Weights of a small GPT-style language model, trained from scratch on English Wikipedia: vocabulary 583, a variant of Muon for these matrices.
MLP neurons of a small language model. Each row is named by its layer, matrix (up: input weights) and neuron, and shows model dimensions 96-191. Each number is 128 + 32 x the weight over its row's rms, rounded and kept within 0 to 255.
After each neuron's rows, "fires after" lists the tokens most often just before its 100 highest values on Wikipedia text that the model never trained on.

L4.up187 [114 117 157 110 171 137 160 163 143  95 127 139 151 153 168 113 189 105 128 129 175 189 132 180 104 121 126 164 116 104 143 111 164 163 124 152 114 168 134 106 112 146  79 112 204 173 107 122 155 157 128 162 110 154 143 139 112 173  88  59  79 187 116 182  53 175 121 108 126  89 108 117 119 119 108 106 184 122 135 106  71 188  95  90  66 125 177 141  90 106 115 141 120 115 113 123]
fires after: "s", " C", "at", " c", " T", "al"

L13.up625 [ 91 117 143 184 175 184 194  90  87 116 132 193 205 171 191 109 147  64 106 161 107  52  83 112 126  79 134  84 131 133 149 141 116 136 132  55 156  98 144 143 183 161  81 125  61 109 131 146 114 144 126  74 142 155 170 135 166 131  85 136 147 119 170 133 130 137  98  92 179 116  72 119  62  89 120  74 130 136 129 106 163 145 129 133 158 105 123  93 145 165 148 121 149  82 110 110]
fires after: " be", " he", " was", ",", " (", "uc"

L12.up325 [106 147 130  99 155 183 130 134  86 157  83 115 120 124 140 143 161 150 160 137 122 152 157  71 156 132 142  85 127 137 135 127 137 179 189 164 134 161 103 111  94  73 162 127 201 125 120 177 111 171 151 158 189 131  95 131 160 128 144 124 135 110  93 194 113 112  34 162 148  80 105 144 129  93  32  98 181 134  97 127 194 102 130 105 119 104 128  84 120 121 177 147  99  97 123 140]
fires after: " in", " to", "an", "ld", " for", " In"

L11.up645 [103 141 116 117  63 132  80  97  65 101 151 126 171 115 179 170 124 112 135 140 169 111 157 123 135 126  99  42 105 172 165 133 145 177 145 134 110 189 177 157 153 119 206 124 158  81 170 162  98 143 131 123 172 138  72 138 131 134 106 153 183 112 136 144 160 135  80 111  72 118 124 154 196 133  86 116  91 154 146 145 143  97 137 154 118 129 120  76 121 160 153 160 157  65 116  93]
fires after: " in", " to", "is", "er", "in", "ear"

L4.up419 [117  83 122 147 116 132 120 114  83  67 130  61  94 134 158 108 129  80 155 115 140 135 146 137 101 139 128  63 131 164 144  95  87 152 106 118 110 119 137 168 151 113 106 139  92 156 100 135 138 176 116 133 147 142 158 156 128 163 154 174  99  98 104 133 147 110 156 125  88 205 118 105 203 143  84 128 121 136 165 151  96 140 153 165 161 193  96 146  98 106 129 147 175 160 107  73]
fires after: " b", "r", " cl", "-", "b", "l"

L4.up399 [137 172 109  90 167 132 140  69 120 123 101 144 157  98 132 138 206 119 130  77 132  99 106  97  75 137 171 125 141  85 141 142 120 152 155 128  95  85 145 133 154 155 123 130 103 184 132 112 168 111  55 150 112 160 133  85 152 173 147 112 125 155 121 150  40 148 182 108  69  91 129 147 173 150 144 137  58 150 120 143 132 143  82 146  82 147 130 168 125 185 116 100 177 108 109 103]
fires after: " v", " t", " V", "os"

L8.up82 [125 115 149 146 131 139 151  66 151 138 130 115 103 199 138 117 112 167  84 102 128 124 103 143 127 158  36 143 151 106 105 182  92 164  93 121 110 135 205 136  86 123 116 113 108 128  37 191  55  69 161 102 136 174 166 137 116  85  81 110 100 140  94 119 111 123 126 110 101 103 123 117 103 113 107 255 127 155 103 160 111  90 130 206 112 131 143 136 126  75 122 139  94 153 181 151]
fires after: "y", "i", " he", "h", "c", " E"

L5.up26 [104 129 125 177  90  92 106 151 112 199 114 154 162 104 114 130 170 151 102 194 127 145  68 144 175 136 152 142 191 132 120  97 168 159  80 105  94  96 177 147 151  85 145 138  86 112  90 142  98 100 134 128 148 101  89 110 145 122 152 181 148 131 126 119 177 116 175 138 156  94 120 163 135  63  51 147 166 118  99 125 113 169 106 128 130 156  95 159 121 106 127 114  98 169 140 146]
fires after: " ", "j", " H", " S", "r", " A"

L8.up146 [107 120 160 121 102 113 104 156 147  90 111 118 140 160 169 116 185 108 115 119 145 159 114 159 151 128 145 144  97 162 127 102 150 125  76 110 152 149 125 146 138  21 142 131 123 159  99 150  77 168 110 136 145 102 188 122 127 123 132  66 126 164 133 100  81 132 102 115 143  84 120 137 136 119 109 156 140 134 101 175 161 124 124 109 172 161 107 118 123 153 223 117 156 131 111 129]
fires after: "a", "s", " l", "re", " a", " s"

L4.up155 [134 110 184 121 146 113 129 160  94 134 127 118 136 124 125  58 196 186 109  54 131 146 163 120 122 158 165  91  96 164 174 143 146 196  97 107 111 114 142  90  84 126 109 131  83  95 123 177 172 117 149 123  52 137  96 165 160  94 127 147 136 194 131 101 118 114 118 101 197 143  76 195 147  83 104 125 128 102 181 170 154  99  93 150 125 159 147 180  88 127 112 166  77 185 184 180]
fires after: " ", " B", " c", " t", "-"

L9.up545 [119 111 113 117 160 151 169 179 140 144 170 147  92 145 113 127 114 141 117 114 117 157 143 165  99 163 116  58 104 124 124 160 134 146 137 121 135 113 119 156 147 128 151 125 182  68  91  56 173 120 109 184 131 136 145 121  47 119  56 176 127 128 136 153 148 120 151 135 155 142  83 121 116  91 127 133  92 119 161 130  86  84 143  92  77 166 186 127 132 150  80 129 147 103  90 149]
fires after: " ", "i", "er", "/", "in"

L9.up297 [117  95 136 152 185 133 161  44  92 147 116 159 140 106 130  70 145 137 119 142  99  88 112 118  99 131 124 130  92 174 160 115 100 116 160 105 135 146 195 154  87 120  42 145 141 139 103  56 118 187 120 157  85 122 133 170 114  78 122 148 107 144 150 116 148 169 135  86 120  79 185 124 131 185 132 112 165 201 107 108  60  91 123 137 165 130 123  99 159 142 106 133 130 114 131 136]
fires after: "p", " comp", "m", "st", "r"

L13.up132 [ 92  95 174 130 147 138 109 147 125 123 101 134 104 153 166  95  98 141 120 151 190  75 161 171 109 128  73 110 167 159 196 139 121 131 120 129 116 190  89 141 157 118 132 201 116 128 171 108  89  75  95 138 151 125 121 129 130 143 116 107  91 137 121 126 134  95 133  92 172 138 132  83  98  85 102 161 155 119 136 100 145 112 114 120  75 136 151 141 176 152 145 141  88 109 178 159]
fires after: " r", " s", "l", " R", "3", "iv"

L5.up369 [172 104 120 195 111 188 159 110 130 100 121 108 118 133 102  87 128 133 160 115 123 135  85 119 112  59 167  92  77 182 129 139 133 165 205 109 152  72  98  85 102 146 137 153 128 159 146 106  38 151 180 112  85 143 140 108 116 139 138 150 191  98 155 172  97 131 181 108 134 142 102 149 125 103 126  82 142 162 164 191 154 158 103 155 102 175 201  80 142 161 121 151 147 214 114 130]
fires after: " ", ".", " th", "/"

L8.up712 [136  56 129  64 155 151 162  93  93 105 140 113 120 116  50 169 171 115  93 120 150  91 127 224 132  74 119 138 104 166  96 145 114 203 137 101 143 161 160 132 117 140  99 138 155  96 138  99 139 114 129 147 146 177 170 171 118  86 121 120 112 127 157 117 139 127  98  73 185 124 102 100 126 139 121  93 141 141 146 151 149 165 127 164  72 129 145 158 133 141 126  88 124 140 123 129]
fires after: " to", "u", " t", "t", " T", "a"

L8.up512 [174 114  84 124  72 142  69 162 138 209 116 112 116  82 131 134 143 189 133 107 155 165 128  74 159  92 122 115 131 139 128  97 105 153 122 162 110 111 135 174  95 100 168 147  78 158 120 164 129 143  67 173 135 152  95 152 149 130 106 130 104  55 122  93 118 179 161 169 156 114 126 161 158 107 143 158 164  30 117 152 139 137 133 115  92 159 126 137 138 122 144 128 104  96 136 124]
fires after: "en", " Un", " un", "p", "ar", "on"

L10.up4 [ 98 149 146 138 125 186  66 106 145 141 118 124 153 110 131  93 127  79  61 119 131 126  91 129 210 134 170 149 194 121 175 139 118  97 146 127 102 139 121 169 110 157 171 190 123 105 153  81 137 189 124 145 123  90 153  82 218 159  64 155  70 110 180 148  93 169 112 110 102 134 151 147  85 128 149  91 107 134 137 138 106 124 107  96 138 130 139  92 156 129  95  89 126 114 156 127]
fires after: " ", " P", " p", "\n", "e", " that"

L10.up567 [ 76 130 136  84 118 154 146  86 114 138 186 108 106 114 158 160 143 146 133 181 171  90 137 144 107 122 138 170 160  48 141  74 147  73 170 177  73 162 131 111 126  88 161 236  96 149 171 135  82 167 156 100 188 131 122  60 153 117  83 163 116  96 103 130  94 121 159 164 120  78 159 101 148  65 156 137  38 101 103 112 126 111 125 140 112 159 107 138  88 120 155 144  91 150 167 123]
fires after: "o", "i", "al", "c", "g"

L8.up553 [156 132 135 153 142 166  65 125 140 167 141  96  94 151 130 100 131 184 140  96 114  92 175 167  73 129 131 141  86  92 146 212 159 130 100 155 130 105 146 178 139 116 175 128 158 107 109 135  67 129 132 135 153  99  95 125 104  76 150 189 111  73 113  90 109 156 129 142 145  99 131  52  80 155 111 139 146  77  94  98  90 115 126 151 115 130  89 159  99 125 119 112 162  82 172  84]
fires after: "p", "m", "em", "ist", " m", " comp"

L10.up341 [153 170 106  84 165 105 205 164 100 143 163  82 127 125 204 119 153 108 130 217 228 128 121 137  66 144 134 116 155  87 171 127 122 146 162 101  75 146  71 149 133 114  96 129 108 150 148 192 161 160 155  86  49 146 104  85 152 112 146 162 108 103 107 107 115 116 153  84 133 114 129 145  98 111 105 156 170 173  98  84  86 162 108 121 163 129  89  66 159 117 142 148 124 108 122  89]
fires after: " |", "at", "om", "n", "g"

L8.up746 [ 76 101 157 107 110 155 126 113 152 127 106 175 126 118 153 103 117 123  85 151 104  62 125 109  80  77 105  97 205 115 139 107  80 130 169 138 155 119 110  50 150 137 120 153 112 132 200 145  93 102 122  97 185 175 145 142 173  75 140 139 133  84 117 116 108 120 135 209 145 135 126 147 143 110 189  55 108 111 115  98 163  90 116 197 107  97  87 125 117 106  97 149 155 127  95 150]
fires after: " was", "c", " is", ",", " ", " d"

L4.up275 [139 134 141 144 134 158 134  61  60 139 119 124 140 113 111 164  78 131 123 141 145 115  66 116 142  99 185 166 152 132 117 155 110 145 131 193 129 133 143 100 186  43 112 106 118 149 130 185  88 157  96  95 136 134 178  89 146 165 155 108 149 168 120 113 111 136 114 124 110 120 175 128 118 130  95  95 131 146 121 101 193 196 122 117 133 140 100  68 164 176 160 128 156 123  76 172]
fires after: " the", " a", "ig", " of", "e", " v"

L6.up287 [146 149  92 118 149 151 151 153 126 124 158 122 109 139 155  82 175 120 160 118 143 160 153 135 162 132 105 118 140  99  82 112 176 133 150 106 154  87 160  92  84 167 121 133 109 162 132 115 104 178  65 118 109  98 110 128 137 136 137 127 133  93 185  92 108 168  97  88 113 140 105 115  59 143 194  66  68 136 172 100  90  98  91 147 127 114 170 173 140 127 123 126 115  85  90 173]
fires after: " f", " F", " st", " K"

L5.up445 [ 74  99 146 116  81 174 123 111  90 158  89 127 188  72 113 132 186 166 101 142 113 161  96 181  70 148 116 130 118 151 111  80 101 122 101 110  79 120 147  84 133 147 125 102 133 118 144 129 162 146 171 128 162  90 101 148 141 170  93 206 153 153 114  76 138 199 155 133 141 104 116 175 134  68 144 154 114 111 135  74  87 127 141 167 186 152 125 182 128  78 137 151 171 188 169 171]
fires after: " l", " ar", "r", " Ch", "t", " g"

L4.up287 [125 137 109 178 138 136  67 147 147 131 125 170 143 139  75 128 110 135 120 159 163 142 160 156 143 139 157 164 144 145 145  62  31 158 126  72 133 142 186 159 126  61 122 125 110 133 173 132 110  89  92 113 143 111 181  89 154 143 101 147 185 153 106 111 140 149 143 164  93 185  66 157 130 144  66  89 154 134 174 151 111 120 134 146 114 131  85  98 140  75 174 100 104 117 140 195]
fires after: " P", " p", " N", " F"

L13.up759 [122  62 117 133 136 146 122 117 138 153 155 182 134 129  65 170  87  93 144 173 144  94  74 162 146 125 150 178 119 171 165  84 184 159 135 192  58 134 114  99 154  95 177 138 152  78 176 144  95 140 102 179 101 136 145 110 144 135 144  77 148 146 121  90 127  56 126  98 144  86 116 107 103 113 165 154  91 178 106 160 139 126 130 128  60 162  91 112 112 160 131 122  86 134  69  66]
fires after: " s", " d", " m", " al", "ec", " t"

L5.up123 [126 104  71  94 129 169 171 167 153  96 112 141 145 164 115  95 148 153 184 147 175 171 104  53 165 116 138 129 105 152 157 163 145 122 200  96 174 157 151 129 124 172 147 116  83 146 132  76  79 134 131 157 132 138 108  80  89 179 149  89 138 112 106  75 104 139 119 106 109  93 174 132  96 170  80  93 151 131 119 145 102  96  72 133 122 139 180 104  85 168 192  97 119  98  98 136]
fires after: " f", "am", " F", " v", "i", "u"

L13.up586 [124 150 120 211 204 146  95 130 192 110 149 157 149 106 142 105 137 142 104 105 135  94  84 138 159 119 103 168 122 153 130  70 155  70 147 120 131  66 137 127 173 135 150 153  85  97 117 117 131 142 168  48 124  79 184 103 167  72  83 163 152 150 172 143 104 147 103 147 161 118 111 143 124 119 127 124 130 140  84 118 105 136 138 117 163  98 135 130 127 127 130 113  99  73 110  43]
fires after: " p", " P", " ", " he", "i"

L9.up734 [136 103 173 143  81 106 195 126 119 160 135 128 101 157 122 114 101 121 165 169 160 118 171 150  92 148 154 128  89 109 171  33 114 195 108 146 147 135 119 148 170 147 139 150 122  93  98 113 126  85 135 130 128 116 107 161 154 113 199 161  66 128 138 152 153 105 105 127  73 145 131 177 199  95  65 117 173 165  97  82 161 115 150 112 137 177 154 169  89 123 139 157 147  93 124 114]
fires after: "b", "av", " b", " B", "il", "p"

L5.up104 [161  92  99  64 113  93 147 122 146 113 147  83 169 150  82  77 101  87 141 129 160 154 109 135 103 144 147 200 133 146  29 100 123 167 148 125 151 104 115 121  81 138 114  76 158 137 153 139 159  96 153  83 170  72 120 127  73 146  94 105 102 106 187 167 146 152 125 107 125 153 149 194 148 120 138  81  99 134 148  95 137 151 134 157 177 173 127 134 177 161  87 117  94 119 146 148]
fires after: " H", " G", "H", "E", "A"

L10.up429 [155  83 107 185  95 155 145  55 131 142 152 139 117 127 132 133 147 163 110 135  98 110  83 101 112 180 116 154 121  43 183 110 147 142  51 168 115 165 141 113 152 131 185 111 121 128 153 185  72 125 186 124 154  95 133 123 157  98 150 179  96 143 115 180 145 126 101  97  90  61 118 150 148 102 116 140 112 197  92 123 143 128 126 122 153 157 106 143 133 156 183 112 119 140 165 132]
fires after: "c", " h", "it", "ic", "i", " c"

L5.up525 [186 107 130 175 103 112 107 145 121 160 156 144  72 131 164 155 129 132 145 146 114 113 164  66 135 142  95  39  70  61 144 112  94 159 151 101  74 105 116 136 104 133 118  79 152 126 147 137 170 167 139 124 105  98 179  92 166  54 110 161 109  92 116 113 119 100 171 134 116 122 100 154  89 138 102 100 147 154  94  74 101 152 131 153 121 160 133  89 125 184  87  92 111 124 109 154]
fires after: "c", "ic", "ec", " C", "an", "our"

L5.up733 [180 139 118 162 125 148  93 164 129 151 135 173  96  98  54 106 104 152 140 157 109 111 148 137 151  90  79 182  93 113 157 102  82 173 116 133  76 130 141 129  87 134 154 111 119 122 144 133 124 120 124 119  70  83 153 131  95 146 120 142 204  86 145 183  81 119 114 137  74 153 124 144 153  90  39  74 165 169 185 163 115 104 139 177  55 157 127 154 131 181 126 137  65 121 119 104]
fires after: " K", " S", " s", " p", " P", "\n"

L8.up457 [155 124 112 136  97 143 130  73 146 184 107 130 146 129 171 131 108 114 103 115 131 102 129 113 118 103 176 121  58 191 122 145 201 123 141 121 113 168 150 132 149  77  87  87 117 161 172 117 134 123 175 154 179 108 208 123 124 144 134 184 108 176 117 165 116 146  74 103 158 129  70 137  88 102 114 125 121 139  91 111 110 166 150 135 122 144 117 149  71 173 123 103 194 126 147 157]
fires after: " L", " C", " l", "L", " n"

L11.up215 [127 130 139 123 183 127 168 156  96 117  93 135  89  90 131 160 136 113 146 104 129  89 104 204 181 120 121  73 107 130 140  95 100 150 187 135 134 134  80 154 146 152 114 103 105 103 144  85 140 142 142  87  60 161 137 113 123 127 182 118 117 121 134  79 105 177 165 112  73 143 118 137  81 151 125 139 191 199  93 145 145 137 104  54 115 132 125  67 127 196 139  85 148 118 133 138]
fires after: " |", " L", " l", " d", "at", "L"

L8.up6 [131 136 122 157 158 143 122 129 124 109  83 128 176 134 115 153  89 126 150 141 121 205 117 154 180 117 104 133 133 114 138 157 121 154 134 213 112 146 124  79 112 135 123 103 118 160 113 155 136 142 150 110 133 165 156 152 126 124 112 169 170 162 171 152 110  53 143  83 100 112 162 165 122 146  81  93 139 184 154 158 205 142 148 172 138  85 105  52 119 124 140  62 117  94 103 179]
fires after: " a", " the", " his", "'s", " in", "ir"

L6.up589 [159 127 121  90 100 137 150 104 104 127 146  90 115 101 108 147 139  91 146 118 169  91 150 153 130 147 168  85 137 138 156  71 109 133 138 113 153  78 154 149  85 168 150 113 113 142  90 104 139 119 116 112 108 103 131 160 112 158 182 143 174 110 180 117 106  74 118 133 123 138  96  73 205 180  89 118 146 167 120 137 130 122 101 165 157  60 162 209 137 114 163 165 156 150 116 124]
fires after: "om", "m", "r", "l"

L4.up101 [112 116 131 140 182 104  65  90 115 130 145 110  93 138 118 105 123 112 154 128 125  93  89 164 199  87 114 123 137 164 149 174  90 132 112 154 137 121 100 149 142 127 109 108 129  85 213 124  65 132 123  74  78 114 135  98  88  95  95 118 190 184 150 194 138  58 117 141 110 152 131 105 210 112 154  54  90 169 140 146 143 129 146 123  69 102 138  99 107 138 177 133 115 135  74 101]
fires after: " s", " S", "er", "al", "u"

L10.up54 [181 121 132 150 156 146 143 144 180  80 159 119 114 148 148 121  89 135 125 140  97 115 156 192 112 124 106 206 132 147 152 122 111  94 138 114 101 167 139 142  95 180 140 108  71 142 115 157 130 205 130  96 126  48 134 146  95  67 120 111  88 118 103 125  79 125 130 158 146 167  87 159 130  91  48  69 167 155 157 144 105 170 178 128 154  79 163 152 104  69 109 218 108 177 119 147]
fires after: "e", "om", "m", "n", "us", "c"

L13.up540 [143 166 158 130 118 159  79  56 103 114 126 147 101 113  44  84 153 132 107 115 167  86 146 133 171  85 145 116 135 108 118 188 118 112 124 137 153 140 133 136  51 137 116 140 183  84  98 129 123 145 158 172 158 113  94 167 134 149 112 106 158 168  54 137 125 194 116 169 139 142  75 130  98 205 158 102 150 141  57 197  98 153 125 162 183 131 162 131 146 120  80 123 127  82  90 161]
fires after: " on", "O", "n", "ed", " 1"

L4.up322 [160 154 140  90 115  91  97 132  88  95 117 158 131 102 142 224 159 117 115 223  87  77 143 104 127 101 129 142 163 127 177 100 140 118 121 126  88 124 159 124  81 109 192 118 131 145 122 135  95  50  74 115 132 139 154 124 129 199 208 160 105 124 101  90 137 131 177 119 130  71 126 168 195 101 121 132 134 129  82 170 160 146 107 135 134 131  56 152 147  90 188 107 211 132 104 161]
fires after: " m", " w", " v", "r", " V", " "

L9.up296 [139 162 120 138 173 106  71 142  59 153 171 165 100 111 126 105 103  66 168  39 110 180 166 144 102 121 127 114 119  78 162 177 141  84 144 151 124 122 149 152 106 135  81 172 139  90 128 132 111  86 118  87 126 109 102 129  92 144 134 156 143 146 102 164 144 136 117 161  98 160 146  76 128 125 102 117 165 129 130 170 118 129 134 156 177  95 100 141 168  86  98  85  80  99 135 187]
fires after: " on", " 2", "n", "ct"

L6.up760 [196 114 118  96 130 131 164 159 131 142 150  75 103 107 109 123 153 128 150 127 147 121 109 157  73 167 167  40  67 140 119 135 151 182 174  79 187 102 111  94 113 106 163 110 171 152 128 154 147 120 179 132 122 159 131 125 161  97 110 133 131 125 117 128 118 152 159 153 151 141  92  85 105  69  99 124  86 110 133 155  94 106 105 105 137 156 181 180 130 151 160 200 161 166 116 141]
fires after: "-", " ", "m", "/", " m", " l"

L9.up218 [ 98 108 136 140  67  87 125  82 130 138 129 108 122 115 156 170 136 130 142 139  78 122 148 124 131 116  81 141 161  74 193 107  99  96 145 162 132 132 142 106  92 117 170 103 114 169 160 120 141 184 171 143 144 141  86  79 150  83 133  78 110  63 130 144 169 115 149 112 127 135 110 143 184  95 109 207 117 163 151 102 102  91 157 105 122 161  85  76 130 105 114 112 118  94 139 150]
fires after: "et", "ic", "c", " c", "ric", "p"

L5.up149 [159 132 118 161 156 102  97 107 161 144 124 206 103 154 119 113  90  91  81 169 125  83 167 133  91 119  78 114 143 133  71 132  93 150  71 105 127 143 173 127 109 110 110 113 142 117 171 124 151 155 156 159 119 132 169 116 200 123 135 112 113  78 139 142 133 106 212 135 148 130 129 155 132 153 121  96 155 147  94 111  53 105 164  90 153 103 120 155 171 118 119  89 151 119 156 165]
fires after: " are", "c", " U", "p", " C"

L6.up438 [ 70 101  98 132 138 132 170 156 168 149 106 105 157 132  73 159  89 113 172 137 114 123 155 115 101 138 124 163 138 153 130 184 174 104 154 130 121 170 117 175 115  64 134 184 114  88 113 115 159 161 138 187 184 104  42  69 132 183 103 126  95 127 167 166 135 157 114 131 104 177 113 132 124 164 116 143  23 129 150 129 139  96  43 105 149 205  88 158  99 199 147 133  76 158 132 146]
fires after: "s", "m", " h", "b", "r"

L10.up181 [136 108 148 135 119 129  69 107 142 105  91 136 137 142 135 122  99 150 146 108 130 118 151 211 143 176  91 207 119 157 136 125 172 149 119 157  95  92 123 184  88  92 151 140 197  89 121 173 140  70 107 170 135 210 106  69  99  74 126 111 136 121  92  94 114  81 120 146 134 101 113 115 143  99 131 111  86 110 115 147  83 190 147 125 107 128  96  93  97 122 141 190 173 101  78 115]
fires after: " m", " cl", "y", " s", "s"

L6.up67 [175 103 111 148 126 139 156  79 114 116  54 165 105 132 143 132 158  81 114 133 123 147  97 165 144 118 101  89  87 102 182 154 166 181 147  89 124 142 104 127 141 170 136 137 172 115  47 121  89  81  88 171 125 168 136 151 133 130 142  83  92 121  83 102  72 145 148 118 121 133 123 167 144  81 181 111 117  78  95  82 128 151 116 137  96  97  70 130 120 127 142 113 206 115  75 113]
fires after: "w", "o", "u", " v", " V", " B"

L10.up706 [117 102 161 185 104 130 131 135 132 176 124 125 134 123  65  91 112 172 142 139 148  98 154 114 104 191 143 163 157 132 130 128 143 171 107 196 140 111 130 125 156 137 202 124 165 150 124 122 119 137 106 157  96 125  74 118  97 186 105 109  78  94 167  71  68 115  91 141  67 114 165  58  63 110  61 150  72 158 100 148 111 177 115  80 128 128  97 112 106 166 120  69 108 101 132 122]
fires after: "p", "a", "ol", "em", "an"

L4.up23 [165 135  94 129 193 102 131  99 112 116 159 129 149 109 129 165 138  95  66 176 155 203 130 160 135 103 117 202 123 162  88 173 123 148 118 202 131 109 168  91 151 146 180 111 176 104 131 128 169  97 147 134 120  73  99 158  49 177 111  59 154 165 189 136 138 100 134 107 209 173 134 214 119 134 102 111 108 150 146 106 130  78  85 134 179 153 120 155 127 187  69  90  99 144 136 167]
fires after: " A", " H", "E", "A", " E", "F"

L4.up659 [172 114 106  94 136  59 151 123 216 146 141  88 141 102 106 133  91 135 112 163 150 136 124 158 125 142 159 212 140 138 105 162 140 184  98 189 112 106 160 111 137 105  98  82 161 113 120 138  93  77 130 103 111  65 123 161 168 118 146  95 159 148 131  67 157  92 142 152 122 180 128 148 115 151  88 120 110 159 115 114 118  69 146  91 121 149  75 125 146 169  79 107  96 136 169 193]
fires after: "A", "C", "L", "S", "E"

L10.up55 [148 137  97 176 146 153  89  99 124 176  90 160 154  95 143 108 116 111  96 113 119 170 105 141 107 129 144 109 102 179 112 156 162 157 116 130 193 138 110 209 207 119 122 126 145 117 122 132  98 121 149 104 147 130 165 111 147 204 135 151 128 159 137 188 142 210 126  96 125 142 145 173 124  96 136  99 208 149  52 114 143 177 185 124 142 135 106 137  96 131  83 134  99 121 153 126]
fires after: " n", " L", "an", "ad", " N", "en"

L13.up734 [118 129 144  81 110  51 140  34 176 142 128 165 102 149 101  82 144 103 110 138 130 108 130 136 110 114 103 110 131 138 188 109 140 114 174 165 105 135 166 123 102 152  97 131 140 124 104 105 122 137 115 138  67 144  53 104  96 153 153 174 148 135 107 163 109 130 146 161 134 139 126 143  96 123 146 112 150 133  98 178  78 106 127 120 163 122 150 146 155  81 122 136  95 136 164 118]
fires after: " on", "e", "n", " 1", ".", " M"

L12.up302 [114 129 129 120 228 155 138 111  92 180  88 125  93 100 111  85 116  94 124 129 113  89 100 147 110 120  97 107 149 140 156 137 145 161 156 172 115 169 158 134 191 121 127 161 169 136  56 125  83 112 158 127 187 103 125 179  65 132 158 149 151  95 213 113 130 134 109  97 170 158 134 113 105 145 105 118 132 143 126 116  81  64 129 107 102 183 114  88 175 134 142 168  78 149 200 152]
fires after: " r", "re", "r", "m", " con", " R"

L6.up321 [136 113  86 165 165 158 181 100 134 139  93 101 114 133 117 185 122  99 152 120 120 127  98  68 188 103 143 114 118 139 123 171 110 139 141 101 188 129 156  67 127 133 146 154  71 152  97 124 106 101 129 163 114 150 160 129 147 119 111 116 159 178 138 100 123 168  90 113  88 131 118 197 144 120 105 149  90 184 157 100 171 149 114 140  90 139 106  58 162 177  93  95 144 103  31 111]
fires after: " |", " of", " in", " from", " the", " 1"

L8.up689 [ 66 142 142  68  97 138 149  55 133 111  92 135 102 101 128 107 159 123 128 129 137 151 139 137 111 117 114 176 158 155 122 110 177 160  90 134 160 152 171 138 117 138 105 131 135 147 114  92 108 128 155 128 104 195 107 194 139  61 112  84  80 153 152 116 106 139  94 105 144 125 135 203 197  82 102 140 149  95 160 160 128 121 104 161  63 115 185 135  75 132  84 140 105 134 137 114]
fires after: " F", "u", " to", " C", "ar", " c"

L12.up30 [101 110 112  79 103 121 121 122  83 152 145 162 100 107 183 125 142 150 184  90 150  99  96  47 142 173  97 154 131 122 118 101 135  67 132 158  74 148  83 170 102 114 159 205 115 149 123 154 109 192  85 105 126 104  83 116  67 126  96 147 128  86 164 163 103 146 146 150  89 109 147 132 131 101 112 166 139 117 218 119 158 135 144 126  81 198 125 110 105 146  75 116 119 141 194 195]
fires after: "ar", " Le", " as", "en", "s", " pl"

L8.up114 [107 119 108  91 155 115 152 158 148 142 100 154 154 113 114  87 110 159  93 141 150 148  78 169 168 158 152 130 135 139  88 109 141 124 114 207  77  93 134 112 151  82 108  85 122 151 175  87 138 102 182  96 134  88 112 171  73 125 211 147 120  74 126 152 163 113  97 119 190 107  81 103 100 113 128 146 188 164 133 139 123  70  87 152 105 165 133 125  80 158  84  78  88 142 183 195]
fires after: "ol", " R", " E", "l", "r"

L9.up422 [ 73 118 153 143 123 146 114 192 114  94  92  95 128 167 136 172 148 157 154  98  83 157 137 118 124  88 144 172 122 180 105 114 111 186 132 102 109 153 100  88 146  64 178 135 104 114  95  81 132 160 141 167 128 116 122  86 134 135  86 113  87 142 110 137 162 124 136  81 118  82 196 130  77 152  85 157  41 120 127 165 170 132 122 119 152 131 101 127  93  87 160  77  60 149  95 136]
fires after: "m", "l", "v", "s", "pp", " s"